config.toml
n_layer = 8
d_model = 384
n_head = 3
n_kv_head = 1
head_dim = 128
d_mlp = 1536
vocab_size = 2048
activation = "swiglu"
norm = "rmsnorm"
norm_place = "pre"
norm_eps = 1e-05
positions = "rope"
rope_base = 1770.0
rope_fraction = 1.0
qk_norm = true
attn_scale = 0.0884
bias = "none"
tie_embeddings = false
parallel_block = false
init = "uniform"
init_std_qkv = 0.0235
init_std_o = 0.00587
init_std_up = 0.0235
init_std_down = 0.00294
init_mimetic = 0.7
optimizer = "muon_variant"
lr = 0.00904
lr_mult_down = 1.5
beta1 = 0.95
lr_head = 0.00867
grad_clip = 1.0
warmup_steps = 0
schedule = "wsd"
decay_fraction = 0.787
decay_shape = "linear"
final_lr_fraction = 0.0
batch_tokens = 131072
seq_len = 256
doc_mask = true
z_loss = 1e-05
train_tokens = 647700000
steps = 4942
dataset = "wikipedia_en"
MLP neurons of a small language model. Each row is named by its layer, matrix (gate and up: input weights; down: output weights) and neuron, and shows model dimensions 64-255. Each number is 128 + 32 x the weight over its row's rms, rounded and kept within 0 to 255. Numbers have three digits each. A neuron's up and down rows have the sign that makes its largest values positive.
After each neuron's rows, "fires on" lists the tokens most often at its 100 highest values on Wikipedia text that the model never trained on.

L3.gate66:131062108112152096144104148111119099134124125120149137091099091101160148138165156181133197158173065191150176151122111182126144180142085100181080120115121185105156086068143153111177070154113133149109112155098158119154159163106163134094136162186142122134195139128116153187143108124169155149170136212137108129100122178051114154087136059168116121127081189133165104074165105146152174152103151015147143160107109100144075161206125128109160160078120183141118153117119136118104120124148132128095119162156090125179088154110130101126098090093132087109154103166121135089116100136125150069
L3.up66:116103119117080132133131142126152117119121098121112147104088129118110185084062092072150096108081097110169111133117121107133145110157136103153103136110127169078112145124142151108172128137102124110101103124165133109109097165156178124124075113178050114170162131176136131183086146123113161140134139170133149134133111067059102140089132130171140093145094075082118173100136083165101174087090122127070192127141135126130120150169163132053105065115124125150122130175182132146134090139121115087163189131143134109092113087124126145105158126127156157129108145084143124142098107099146123092
L3.down66:187171128153158139182093108157129074150171101139187119090093132163147123173058168137088143146186117164121163135102118107156121122167114141163120113150155167107148149181128118126157124110199121116193070138102118095133170117145164163116126177105216120079113107101178199188128143118128116124142109077060070129122093081075111117142146091132150154071128105125158082137094100130166139110200109140133106146127117127112099110134093114125081126150150093114168129099116125153121139174125099125125116177097126162188103128114109135092133124150092091133209118145149081139111105177092120146
fires on: "er", "f", "d", "ers", "es", "is"

L3.gate531:131151159122149119145201161163153138087112150086076177173123093094075178100095179194122178163083138159146135093154182120103119126174108128132141154106166079063155134145126138138109064129171120152127127079080103123082163127127182114171070159127050167138123084088167148144110097113108135083175132108152090087125144104135086073166115111144140099088141121141131115123170098131097126137125140103104149130147073176116168055153123145208143044173107077092091101105124169123121089112138116124153115170107171180149143125109122135119166121102065146145110105101111099150067148154093167143
L3.up531:158144114052109128135097148137130076104079154094095117121158080067101174140097133100153166102096101150165139129187128121111111127149081107150185115080122093101110072090129164092136143153146094170131115176102119168075185138157127153171105112103091142160122118141164199124108072158122112129114196150113056125109141118127134107169161194187150149145163151160058055142173123116132094074132101147102147106137128153091073099155095125177136110128099041116137133186147133141169146086145130114116053119118116136119228154124109114130151107132142148102135103105132121167101132148115210164
L3.down531:160089164113100134143012116146092099102120081143109114134152204100096175127118093161089119175133198193107151186107117141138151150123144101164161134197137126132087177098093181174120082131149175120131132094154127125100072122175113179111144090179115143150175169121117109172184095149170145102139205114142062143102138169152121145104115138078133134111129104175101109158136154137100167126167120106070085071115134139093149206149137133066177165169116108152129080133152091121124162194125173083121164119115146161149142074122127129079143128105090167141172126123107147128092157124173165145
fires on: " Ed", "\n", " ed", "y", "erv", "red"

L3.gate1253:185180098131157135111153088124147215110140137133129135172129093108113127136135128125126136190189148142136112126128189137102139164089120140149140101115171123082048169164116114146086125143119143165103061135185119123159132060098065089129055131116135134119113106123162102135151097147135146170137129109145143120213084159088106155069123167136148069117159134203167110116111080123136160103127150100100072137124130028122114144080109170113104142142206108103114119148115129150174123086160114129119094137111124133127113164123090140069066088130072147178097137058145092176067152092134162054
L3.up1253:099105109100121091162107139113108079127138099183146138096161131132144166152131158101152120155113084142076131041173133108106148081111056102164138171083123134137171136163143122118165101152087127180111127122130094128114093079149099145102138125108108092145038129117155142100149139125124148240150184092021111143143156072091147115108176126164145111145156114121137140130155026150140081141136224168143106188085084139134118117082113130087111147113155148183106073124113085055112123175091157101114153116117166115087165102163127116111137096158208163149147125145136105191140172144139143151
L3.down1253:171155098125140104122100189105132094137136147172120160121128095100164135070089156133153150171161140146083115087165126125115111143135147193109163118146117142083167153108133124164126137150170133149124145107089061146123162149147066067168101092132131162096150151118142153174135128062172140101106131101141164144202147130160185110143083080093170139155116142178140089114144142099135175148083181162118113083092133120087070079169110168120138171169099093137156174147071167109114155125141068140129121098094130115130120093115176155109099136125124132095114128151114112176177149100083236131
fires on: "it", "ist", "at", "c", "p", "ission"

L3.gate1534:163112105180071139087125112147108149114101101123072131157100110146147127164099170123113131113088195145165145087127169167050088073175124082137093134115145132085102113093162168115123166137148112153084125164105121131139062159126141134128157151180207138157143091105122144134110125086124083139091074146125147092192137100181105078125147101154152099096061169120076141117095125140137074143159148150104127121111154068156142108137176109091106154123168110139064122108151106088168075184181169180120178166113068126135060157129104123166192117127126090076098126114149123215137107120126116148
L3.up1534:132101112158123183145147098132069165153117126095133129164123137195147064123088155130085103068090155072083110166166163148115092097124109070074047139107122119134139117140122096118180103208162181188164121093147162114100109117099147133155130130113161146110105096084169113130110111125205104158166122096127160135117121106126173101154167108108132119174140091079079145179130166121185098124131135068140169113113121098157087102112094188162121128155119082124095110104091069122161103188125101098164129142143134148062156129079191150146135162098152140119140113093159180210151081176130054107
L3.down1534:131156081118091134170147145153121170137094067175106161133094157101110171113126156093135107175125142087143129122157128089159159098093122117057126158136126152162119176135129168083144166169117110143109143063130097173132100073147146202128145126166154137161162126153156075183203088198090131132114095205143131101131148144134140144194108150127100136124087095113142149136125020086162114147115130154124122127180153085099119141107079168136106120116098127111117145157143066142164117158088112109141054104102120165155113130154170122194077090133171068111107084177156162082133134106118149174
fires on: " R", "ur", "ik", "ag", "k"

L3.gate593:216110105106080122156109141120163113152112122101114149097080112150091125154138093109185184124150114144108169119144153104154096130143111143128134112141214128062110159111180142108147143113169115141143124153080125095145121150091131132132109102168143117135157105078052091163127131169150198124125121075126144115114084124048136164085207141103183139145155119139084118115087141143084084146101130129128167106121123173152137166162180106123124107137148142128113072164113144158074128129148159124114082112089157165125158145155105099151152090064113109080115130131152103196130172152165094124
L3.up593:167187118206143119095098124174132095110105128200130165077108152092100097150090157112175148124124149161103149169129098113089088128119139170124115139114118087123108137095163157059176088150216151133099166149144125112068105135126214143159161116168131101108101166079087126134130149156096124170136105131128136135117152109136117153119155094109161176099163122085106136102151128111154147092043097136122144142133116128098132131120084094085153132134094171140133086147098103112120074125086142133097147164078126177220097079155109098108160151062118131130155146150065136087149135126086111085
L3.down593:138141141114128151093151091188102108130152122184126080055114141143128098081106125072132141074133117168118102061130069093073081121130115086163146076109183101123091107103117178123171137094145113164131125104163110143131170105142132167128104144206143135175114161084156143188168126202142099130122120161144117112133101151149095145104118139093181105049097141163164122143159126107128147123144109142161112168170163123126193107111091083121175086129106159166176122146160073136135153117147149124137058111160150103145152101066116109138146113181138160150067126189140155133107158167163171075
fires on: "h", "ur", "ric", "em", " sup", "en"

L3.gate748:217107114120115041119151145210129117122087097120123067156110158086094067112135114089160088128155123119068114176100162179109148101107150068179088146182107091119111122110159149145119027163155125092137123117116081128114091084140148082092130162113146128125141119152175147118152124162117088152136150196169145166128110201113156129122129090134077168099117069111146097168091137145139089090138119117115167127101157062136146157121159136149106163153144120137128133101099100149094138114144100173114173113188129144119144062099085111092109121129117089160109137095141121107073126210113139124
L3.up748:148133133129157133092134143107090102126114125164071069133135119181169109161122103129125142119118112093120091154142137135110193125118191111150126142169134155110179111107069137139111076166107126133180147201138116130145134148140109146135165185176077169109103151097094074098116156082126101156120080173150147129137150205111124088148166133077144120130088095113068107102102166126168102160130113112118136155165138095186129118067139100190119104144147200115142181058136134147157155146128106115127123148164133147106132159113166155127147157110143086147160107160103157150139122111167156104
L3.down748:101125164117139078110148142118071104147146108129125116107058166188151115071138124123144091138094122091189129117077115117173114074177165112119120147198200140075195090110078141107132122132086143132135180108177119112117169101124147106127127134212159149093154131170142114147105116044167094128152079120171107146130096126160166109162093133092149146171115142132145078078105158140131138152117134063103126170179125024084100138083136126164154122144107194128137106145095130164102131098110109084147112124154116126161107082144145122130166149088107095097119127104132108134129090136134160132
fires on: ":", "',", "ript", " career"

L3.gate335:154126165120080093106147114109164126104109113064151080139119207097107080144124116170144085124128179144081193113107148118084123095083106164166103128164138111133161129128109200174207173113125165129142066128089143126155145109123186116095132097138151123083124097081155143119064116202071097129197091101075117107148108171096082080101115114148153164146240111092173173112086099188120169118178126117116142156148140133089111111107102134178142128116123195111158079080105150060171118164150114178138125089120152118150150127115127154136083107131135108198178119155120180090163168126058172126
L3.up335:186108107102104115126131058156145139126111143081061107130143143171097149123091169161188133105167111195148167107130132139091123092165137110122080175078116155114075122133119118131132182141145197178119124091125142102122138165119135137103120091093174118074138148076175074137098101110058115174110114108110161087080124059069117155124167153135057082112173089098157142181074159169113111091185125150164075127168164140100133116075192131115074096161092085138141155145135146169088132144162138137120157128129134139108178109110127145120112088083115144111148062097129194179115156121167145098
L3.down335:130204088152086131145113114147169169155136152169083135195169076122143078127101141194105128213085085125117109091172108141192158131057114152127171166136111121132133172084161127084103079155170116126109125131136157120178088126180133143108101152159107147091068087155116138147140173048148141052103076100133108158160092161105146148167142146098129080105150116130165164149123103083152139089157118112164129143133114096180163152112163116152086099155128129175170101130113147132134137140122137094148091136081156147180169144123106137193110135155120167161190149163092131144099140100099130159
fires on: "y", "earch", "ation", "ent", "ig", "ism"

L3.gate892:093104132109125095121091111149167147153111189120159143160123172121138165102095125165118164078110141134117157121110154113052186131128072175155111090100159096130106126112183128168145127173114197191162093125161107139104145138114120101117161154140163146084090117153123092161092111188168148124132126182082124105132131153173138129151165153124184213112105106130119155079167139182173168111125102088151119159148152126141102185101135119120097110137162153130111072146156069095133170088098173069125091163094107143117149136073151094158151103127174169097128136180133080181136124118075140167
L3.up892:157161160139089085112150104096132111106084128094138128140082132130125119091138153118119051115060153137140134169143097083108138152110078121102132120130121098130186041133130091126146141054122171123119151194067091127121204157138138120114145126186116095106125127125129145158147131159110149139125085210150115102070062223110092093115083149098148132122154087112148138056105100123121117117139067137115117102088132079109155107178113188119149104074168168113082154150150155130088142115120133123105146089120168167244141167167190190203119198049119109073122103139067135108153131059143131176
L3.down892:130109159100139145106108175161116138129089097138166134116121109148074206152108124100139122110104092075137121119137102100122087142151164166149130112106118105099126127195096103195134075148150115193110160145114085152055093129076131124132153105125129100102064182144168126152066123162188094140132071138139127084156093108105083138122100077147150113127068142088116147126158107098175151165104134107100125151112203162132088067145175113124125113103130138111151123054126079119147111142139126099145118069135207083163072160115144086119160121123137187112130108061136130116143160126131054095
fires on: "8", "est", "an", "b", "ir", "ing"

L3.gate1144:131120088041084141144152148108109162166085079105147091130125115180129135142147125139103120113128172112114085140100163120122116158152106091175129177162176116137119105152103084140118096079142171147147114082083112127178140078140130113116139144072067100110112128101155126115130143173123117161110071132148031132098106180130108139141062131142105103119163135100083166110102249100140138136083188094123146102136143094093164196099127165127117157155089143132112076122181129131121144083122163162139187166190132150132108078149088146086093127199134097098176164115119126155091091133146090136
L3.up1144:141095095125112101145134162208129091148120121084126147142125158136104116096122094157163058158149105135165118143117064124195089176149176145207136154156139044128120160109163122115146141109119089102127076134120088117091141148059150131119143154082134095120147094093127096182130147132114154055104121111119130206140088114092074166055142178088088183109175108085082162105160092105146049120131109169122095122158173094093132116125141092113070110096097170122094117135102092099177183171099129142155159158085132186104137155126114162054117164111142095135230126090073086066086106142153108132
L3.down1144:132112175086128112113055157173144166153095194128193174113157155084186069136079077136097116133188130104079069121081176201113096147105173129126071133122119094127164128116130162073128142121090142128093059089109098145138068151140114127107157125147112137137133153136174185140129110178185098173070125105139139148051128133193090160129141190158153143136128066094107184131113147141086128090146178132068140138136136136124127101155090159146102125152145142170094087077142124140131069154131168154131171186179204105148159145132141078094139092176116078139107126128105112133091084109143105110
fires on: " |", "\n", " red", " Red", "ear", " art"

L3.gate1341:158165173159154043164103113154122124112125127128147112140154107102138122164143129105119137131124173215103170093169130175091160114073110177098160154092133117119176135136179137118116152135103207181159098121179160108196200128133095177140131133112121162107093183075078126102107129131155141122123129166103084137118089116086143113156091104137129093114117096123108146109151113112088114137112135111084183133119168149083133136058128129122126105149162115113079197110107127164110128160109091100168085126137191098140179102118191145096097116177116138083149127098139119154081113129060158076
L3.up1341:078128144127118109132125146082149150128167133186174114068169129109052126088154114133163072149157116090130156159095138058156198143116105103065089160110109138170133056136165165156123114144073156099182113122151099119168115163183072160103133174048067105109121074139160095117132085142144108158145089146161073110106065148086074075152110129112160130171188130076089144121171128182172127121084144120085134153115110135114117149104113146090094150149146132164121140090155139101092162111132114091147088158163139111106163142186153191075097124136174162151136119178088142164141131110111170082
L3.down1341:133223135097104088098138077182179128168147108158156186135123119158143168098128169090112152117125126116077108128137097190090140157138126091133142146150146165108082106084125165185145110167112138099177112119139148100160082148121151154073174063141096132114132106101079086183155121046107187152128144135126119148080148114153088193106154129112136154139182181112082138150143145151127150098081145123098152147131123153130079163113135061141126121075119100137147128121096114073137139117138155127131093117128152124140155166135112202115134126122166182099143117134074180045109140173126111117
fires on: "ist", "it", "id", "g", "act"

L3.gate627:125133108161113092123128114105092139124178133191125134053163109153137168141140099083134123065128168133123160158083111141079066155133141043131151120142125153203135124122130155067117164153115113141129160114151086133135079161128158088068069188115156143092067148120161082183135181118081103134128120129076163105121125133120095086079121152157141072163147108101101129153094174150100104178129129156124152119104104106153129129131173162134143100136079082138149106097122127164128158068114148148183060128112087169135126163105155101133149126126124175058146150106203116146138105142129133114
L3.up627:140101085128117153089132150126115199061158147123128072092100148112086125134102065116098159169127147133108165116118182144127139140070128138086109123206114168162178127199177115075100104138125130110091190078086096142128155173114186155131096108164165107141153079168107156082111133159146141111097124106127061194099154098163205134077141105147183087089175168108127091191095119093149146123158132122054200096131125107144161117113102140093122185119085151139115107107144171121129102134113107109121108068112151084104171122156097109092146089158190079125116117022153122164137138112119094115
L3.down627:078120102141106146129101131067151144097085087141156147142184187106144104086134165109169138176085124125124120136164145114188168126085133127185087101116159136125149075119069141153100116085112104155073199063137150104067097137128187111130119102118099082096135156137117144078100109098135108192133122117134119125128028138158116162185168140149043081164178165159089126108053106136155085121131146056117156136161168119096113168124107091152162166149104143115137085127100104117161175085100171128079127106077117132119124161176166107157146138108188097093137214092131103111123100189139136126
fires on: "et", "n", " requ", "t", "it"

L3.gate1110:159147125140124099175158170097088125096143155131131173117150164163164125131106159120182118112092096163136138142094125121155124137122138098124130175134117145151077042153144102121072133086203130125169149125143110146104170131156108155102098079167130093169121151091058108115061128144136057100139194170179125145154157137135126157146130089185100079159111099149134104120149080153122177159078087142152101174173105073158123131161138073182168125169122051151133137137152114132129086103139122180191059106075081088151107112137106090137152069101136065099115131163099100180145154158156100118
L3.up1110:117089144124100108150105175080134105132135111127102189061073199108092157122160133114163122036131140109152101154158114116144133134138174148072110097144083099097149133131087199110135154075096121108178131142135146155128124137125138082122107119117146178137109122135153090119120148160084119103157134171138144137153119152176060137106106107112148176100090126149167127140125142082066114126083173126107073099130101114090141164170092128110087123148098107122130098130128173108106083124142088134155181099050107150091092100101103175111116087175151121100011122135110094148079124110096156086
L3.down1110:138155085137086120121098096155163142128152133215171168097102084169110140097092090117144139164124081116159120141123082115129107111133141139124171179134127171155100174098116141147056137144096136140131151137132103164128139121185124101102167170102113139152122094105147153097082073193098137157133176152143089173128082134129161164128111197119148101184120171162167188123141134144152150107152099136049158153099143162145112114098111131173139119108114117138188167146142139151142131122160093134122146190116128109140139106117131172111083138151131121135170077144116074129143127067073205096
fires on: "er", "ect", "ers", "s", "ren"

L3.gate27:072137103066166145120118071161143103169164092135122163146141105140125083097171083135171100121131143117137141103052191140105065097102144117121117088114215147158107130159153073117140092133108099119132177058151063127111082091101097099183178122136147155154064146108082130143138112211192124113179126160094080126127155051116078120097132171156103144172179152104116118116088109115110148141108136148101173085072091166145140177205104089119162143130094144149172133117092133128154171141120120072093072222115152099148070118100145144170172126086140124138124115118124179136143102126169159169
L3.up27:103144164131123095143112112160134122065123144159093177173199092152126139149104134076169107177111129151147087135048138152161101166129114154118134122124155101074107105114163060098141137110135100101135197161149115201073097112121102151125128063087170163084137118083116102119131127116097164198129160128096132128140118067112162119142156199125134178129084122156127111124121099141138132157119093145109150124153129151137092164142110143119102123143127161115108087069150155184103109141149169119159072197093142127156141131121177125128084172159173111152134107112141145115123074212134176111
L3.down27:133096108154126170108089144145087101123127081244150118123111111139121104122123110134056143123160103125126113107160131123124183126180137131194143082150150108117115154142096116072125100173061108130112132151160138123145103155125127169121066141139095129126167129117132179152118125099125173146133128114104148086119120109073098205102100173146175113119136104164188128166132098180125189113184133110088133167141120138146130100139157155083106149124158106111169123129101099117089177154142072121142088078144190218133150105157102168135094080209116103152127178112115211140128205144124136059
fires on: "n", "ed", "ant", "es", "ing", "ered"

L3.gate1000:088092104169129132188124100124098152083124114105169123122090110088131104122117180155142138082132151131170100105180139109158147067152130208094148109026155089130109235117194122102112124148107081142124058158115094103116147192143065147102120084106177142107145111108104100134138087134165101195157159129129188159124181122076130104165130132185161095162119137161125122115123132135146078171146154087132116101090128079088160158111099135153092129051127134183178079142097131155157175165205117109158105098121153192116119151122100118147110156105112155115100056150177147198166110060113102123
L3.up1000:122166100139143117150105162178168163163142144168147186057162073111150138088139142168130054129156146091144110123153085131111127081094086140117061076200129108078132101110119119121092154091082163169107133109121118131128117133173144136110086105103061148123088116181095154141112074119092164159059113098134152073146129190123092177094096147127081159094114133137158157165127099078172116097111075146075090185168180105088100119170138174089185095150135142065121162109075100153159124116187163114089099148115104166124102098123106156163136155145126116163100153099158079148123143105137163169
L3.down1000:128110125130086115088087145121175143164163140121095174082152167166109113132094117157064129104210130167153119126142075105058135124141165107115089142108145101088111170122143112108122115142103100116169136127152155132105138184135095125170134135133100108083113072199086090157174068123126156159120166125140159137108122167098104133084133151076132122091100100187128112140081117123079152150162137114111112167119145093145138155092192120095149089098192123141153127088152154111141075094131157107102166163131105135093094162137117151032124097126128101108144076147130103202061090155183103131
fires on: ").", "oc", ".", "on", "ow", " on"

L3.gate220:117149109109143138124131146097145107130154082105164156084099135171098172088071108060141141182141099072133134108156154129154105125117123179145138089136135112119131233117155102052085121139129100132116066124070064147189110146141123116148095130156115138088124131156107153138058143139124094126124160132163087108127165122105143110147138071096149066074100116166117162100077177095096110117177091116129091102168134182124131066173090093137171015110153101130145130147073177112122126141124126105101088104133096132134142154183141148123148179249156157101161097136123165111129096198115146154
L3.up220:105105098090162127143136136129117168140097108109116123142100089111143120136077127125190127106075152092119162115145121119120107110089163131106142105183198102133130174171103158164091118069186174156142167135133097132181148051107110125150170089086101154168117105115142126149065103114125089128064152156105114119129172112113146125207107076081118112118121125099141059123120095129151116098146165107105117162113127119065113136183136072146149097082164116112137193104141155131153146107150103140114162157189113141134110148174140196118212148149078076103177097136128137109128123178112138102
L3.down220:125110114139164217152166105151148158186186117135031089122143105093177148033120071140109127094173157110204171130118148076145148141149059156138157116090123163100134104117161132162129087098174087116154095130188115111147194144154223177135162143116152099136100086099110114115134113155122194184147165085111093136159139102121136040085178157146112108109147092154147085170169085121154139124161166091158133124125114141176101162115154154216108088131110104161092127123139103105131085160129129072107101148143104168094098144060133063074090152108169158127129153147127152140128077139116155132
fires on: "al", "in", "ter", "um", "ial", "ary"

L3.gate429:093112137152135127117099149117082140136149087100110109193124139126175090103138156119109122078107152181176207163160128147102098172200109111131153130110142147124113143119131157085131149108092134086136122098110149089108144134136128063212125150096194128121111164140127073167132115157140165085080088180086114097072166153110161136133064110143133108122156078115099184071126155156164095115096103145080087136082147101148100148135162143141119132109075145090166113103146165160089123080063102100140167100111157132098145169125104098020061117109103135033128180128158150141123092097122143144
L3.up429:083116135097082137055155104158087139173070160122130106135146090153144131121098121073088017151152227151118183132121144095161090092100157117118067129127141169141090170160125099103178106106153122111151130125136156145097186231077145090115152117142111080145149125130133158144114115111150098082093144169144122102134157142155120136064114177084144133099081140130139140061141095098159094159107097115118214140101075117124113095122129119087130155086166149107149220116146185099134095122151130073194180090153158114149184131115174106144123108095150146122127049099082133086152105128111169046
L3.down429:173108103139063176089120154115081139166120183172160214140138110124121165138106128106106106151156172135043129040114192153095084096147122155127103131089157151097107131141161111121214150139140174094133175137163123118115131133109163121163103155119146118077123095140132101106150112117094124121146121134144087172148100105140146150187127106116118115086150105104066119153143192167084130182151139101139162112144103123109125093138124117088091151160111103062169168112100148121044087163125109186168101098093103081193130108159188146138158164170078114093140151173076124125134096137164119147
fires on: " |", "b", " is", "\n", "ass"

L3.gate1252:127147103141131103124143151148160114101085128150130088164152103115105069093118179096119118103087090145143101125134113091112136209104130107095119162084140104098131059185240164112118235142154141142113142064131090131118150200069134124125119116167128116114156104158139154067116160130086129166100155197088126031118129154157155178130191093171134129078100149123151104138107150163155151100125173102208132104158121101161126121095128151190130109175116085162123208162117161180121199100089110144154162155148151128156152096204095146136094171186139079141149134119187152161096127095091144103
L3.up1252:033142149129150123151156117125085102131135084116081093199139050111130107158145107134148102066158120159101121109161125107154111145062114112144112119137108162144121084164116124117103175131114147145138117139147112131111121067144152138178104178174123163148121159131133157131144175106093133131140150155138092040130126134170096102124161125185116147104154090186158116089141159095152160120124103119119115171045115075164149131112116134127160173122113080123158089150140088158062097086134118105195140107136133131155117143171132057214109122187127170125114160111212098145136132122168131130
L3.down1252:120062124168122132093158121148140172130162139154144099202091090125164103103101144098124084123119106118090121170092065111146150138126149166059079109154129121168107053090109161099138133103154108151117186128175096136164049130145107122158124105087105099150140150102173112141221107091174098112140145126133113101139141095150161119142210112172074121112164147141117152108141137127089161169028096121078102079165081063136180142171109119087136107166142140112167119137075120108102141137142150208096099082142124104160119106109183185174076138183154119130105171100143116184120077178195172099
fires on: " Wal", "t", " only", "us"

L3.gate982:153128100081095145145072213081117062044090119097145111114095161106124101111148099161139132111144163108119127134123113074172170125168108107133179124182099172126136157161075138105134138120164148130141100160158182125125118191096141138180144137137105131124110089138137120173081140100108057107117072081194164144134152100138156162095090089099093126200126092122103082083108096083129150147154121111101113140127168166126096114097114130092161093120116097114131133072099107134136139183074132119092146125168099164186135129157074146112121110103167148103152181141155144134134170083099122138
L3.up982:145126126120198150127181099102126135154095139165063130181095105124168118124180094123176125017164108123126079146130070156132139189164108143162092069144147065144081114131089107162138141088136128143161172156145143136087186107084183146129141108097110127089122064124104102117040162124124070115087143087084065096084147127149130119126134107125133196091142171078102117103066072111074145088155091148119125147148152113097140096156116183074089147112150131126103119132164117143124131091105095139090139141128085120125142134159123091077068176178166123202178118184146133164130090112103074105
L3.down982:170128099112148086145189089118117096117163128178076142160186107147141100156136160142120141125160168079128117141094136154094155159140089133142136090066159164176148143132096190141084163100127060099184144081081149153097172151120130181069121090197144077175144172131134104178133141135114149133090117156082085144113093184110150110102107187098179088175132206152125191150124097065122100120082147098156121143167121137137060147101098143193133121161121109095115138128169100136176127151074109096127118149146117160153131102123121130123135141099176118128135195099168123144100114182130167144
fires on: "ter", "ale", "mer", "or", "in"

L3.gate771:141142132127147095104077147113171093157059086118124150129137184130071109119149116163143128101154157157103145150084120124117114144133141150152102159075157128069104114128097180162081094217079132151094105193161135132160132052117173181111090112122099094136098078159160171181107201161131121134098131169089138138080136102110066119153118083091153144144153113103090121144143106150196065139153160148082132173161121108100131070113077122196152082154113175141132094121140157142147109110121164116112158166126117129167126118115193140144139146093134140144088124125092123107089147184127072100
L3.up771:147163132131146128140144129156140126149108181081163114116097164155106124183155148094134130168126121117125081180068181141108127121107103158143067144154135167112123140115176171186171146092109084120107141162113148140140151164137121123060134104152093065122129128180096156180151110127123123131147172111130134121000168134064062162105124132120117203120193157139139166111158120041130103083119208146149108075156138125108097183131116121135206116091111119069156114132173154154162112098100144118092121114171079128174089112166079151146104179130112157111132130105156123121128125123153105084
L3.down771:136116119116129122088124159139111129155072203163149103134117174118131180155097121144164097183122083074125104119152128099145136139169100146134104129123190089099093107160129189154157085128167097155173113171134121143177123120120123068067145173099145131136078151131133111222137124214097115112148174094131085162073048111179108122100142135153091121092119068085162192127134146085136074159146147149118140070118096145153148105140146133145140101163098093083168058098119145134138117147177113108109129140178121145156125159079135183115106119089125179095116150159118105117093131166147128107
fires on: " King", " of", "ing", "an", "ince", "k"

L3.gate135:161094167132139139130115119129077138157201081112083129190152133128100058130127137075137178165130056144078133161136155134134092122150149110120102091123147105119085114162110088116107104172101173158135141065081126151156096129148128108149157102110095135153116134141081111104138107112172122131194128123181084173172181116106136079142144151103107160158171098055109155130120151107137120109155147118085080165114172139117154185151110100129143117067123160146108163113127126082173121146131223127187160135145124105075128131102125084150089140084135086180161123119099158085092125078121143119
L3.up135:114127057111111128090109109099121146113110086143123149127124150183134121128173151111157122146088148154148086133137124170142072137088158138113135132125190122114188092135153161151108067130058167109159143112118065122185096118093147131140134064122118125135139109078155105089049149213136172141095083131154184149118122104090126126132115114107130150125125106170070094105159121121088095103145150092110109031122083156098124176049136134077084087153112116139117105096117199113143111151087158179153095110166087167153149151108185087122159163116147142173134113169104086083095142157167102105
L3.down135:157136160143086099169154136133131145182097170130091082113106171214062101137139129115132091143117091101072120094156157106139077186152118137125182152086133167102125140151082101204080145112122108175128119119088086147096119153013097132096157133094068139161183106110116172137111105077148143129136086094075116103168116116146132099109179135072114143117110125062099164097062135192129129134106138110128165146171194101156131137120063143130215103107116116116130097207076109124134093153124150143100119128100130220067144062145151121117067165138172112141120127169079149134149151092121130118
fires on: "ed", "a", "o", "ing", " to", "ate"

L3.gate1271:181134103134171112123157087178105116128133112089188116094156172172108163160094146108127159143142134115139114123222083129091161172138112123171186128114091104176120180128157089077098140152107137128128117099129124133071117162054098127119141084087125180072134097146089163143145158148152185130138180091128111088144193133121113115100171092094140120129157079157124139176105136109126152072108155146162120182100143115169104074109114151159083080113127150097178128173124128097171129137162194109123080133123124099155178095125121043095121165106125165115122099189120132166083163070115169101
L3.up1271:105102087100062195191109175067097113160147073093189164129143128217105163131168105098161135139141135163137132095125126131147109130101117231183099132172117118162150094148091130117130166117083123115142112084145136120107100119120133089121097040145133128152146115075172137124143154089094107135162144154128087081072146111153122134088121046151126193150081105129152142114144153222142139116141110173176147107131127119082113058094088108074118124134127158090134121143083143093053163117193122171101101158146166166074161162148105153150076168129126124105101113151094167169120154138066151166
L3.down1271:082118131161126137099157139135182112068153078140158136110129101154154119118187188065110107154098164164096163164117138113073144137070138057114114087090113107151109179176209122115129115150130098113164126045187147129117080138103103111141163147090140089097121093155159116043100119115131174104119101130131141127159130064143089158144147115117124153142156180078114175122174150166123106104144124168103168180094201106109143096126168144128082155155094083127144162148107136121145049127138153155149075148165094121145161094135166110153096104157098144135147063141081129090131138123123053086
fires on: "om", "im", " sim", "um", "ect"

L3.gate1247:072129087107156125118131167156133097082111085150108101126072142134179114101115077144112123153125121091092144104180183114128138107123120126096124102085128106140150174120101128131131127115137166120133208150104063134154123076067106080144141168161138097048113084052128136137115067104107153142136123121173097140084109167121096168109159144180097134141138075154141140147164135130209058115218095093073115135189131146137052087114138136093132157147081084141119100104162117142130081071063121146061114142142129169147112116179140176198115177146151088139191084157123118122127077143092103128
L3.up1247:096181070146151155145148180149131127172143174113128138143139127168129097081141177102143124104185194141120146109143113116096110089102101115115089172109150141121105164126109082134080137133119161168073105108097150118117087151089121113175187143159151070149120089150078086133159154107103134133153129111138159155130100099201104149102113170102132054069171132161069156127073102194090149106180141142142153100113129110087125106103137114148100074069161115117167106146148099156147172136142076115152116079155160012112167158182130207151112079148113078172104057119152091142088155144140154113
L3.down1247:100137147101147179130100043109180095171149143137163101100185044104130105063167119120113118158101142085167203184142127128139109123146141095105244139165132158131142170206047081181120120173139151148127047154081127130086061097129113092130162112125139074128113096135189165163138146182133136134159117123139117155076161183182086198139128099073103165131131185148127163154101136147158158067158156119110148103147113069125088102103112120135141096123161131160116126142135148131084151153102115146105105117035072118122183115144162144175116155147161103105161137153129064136111183147124160110
fires on: "ig", "ac", "ut", "p", "over", "ation"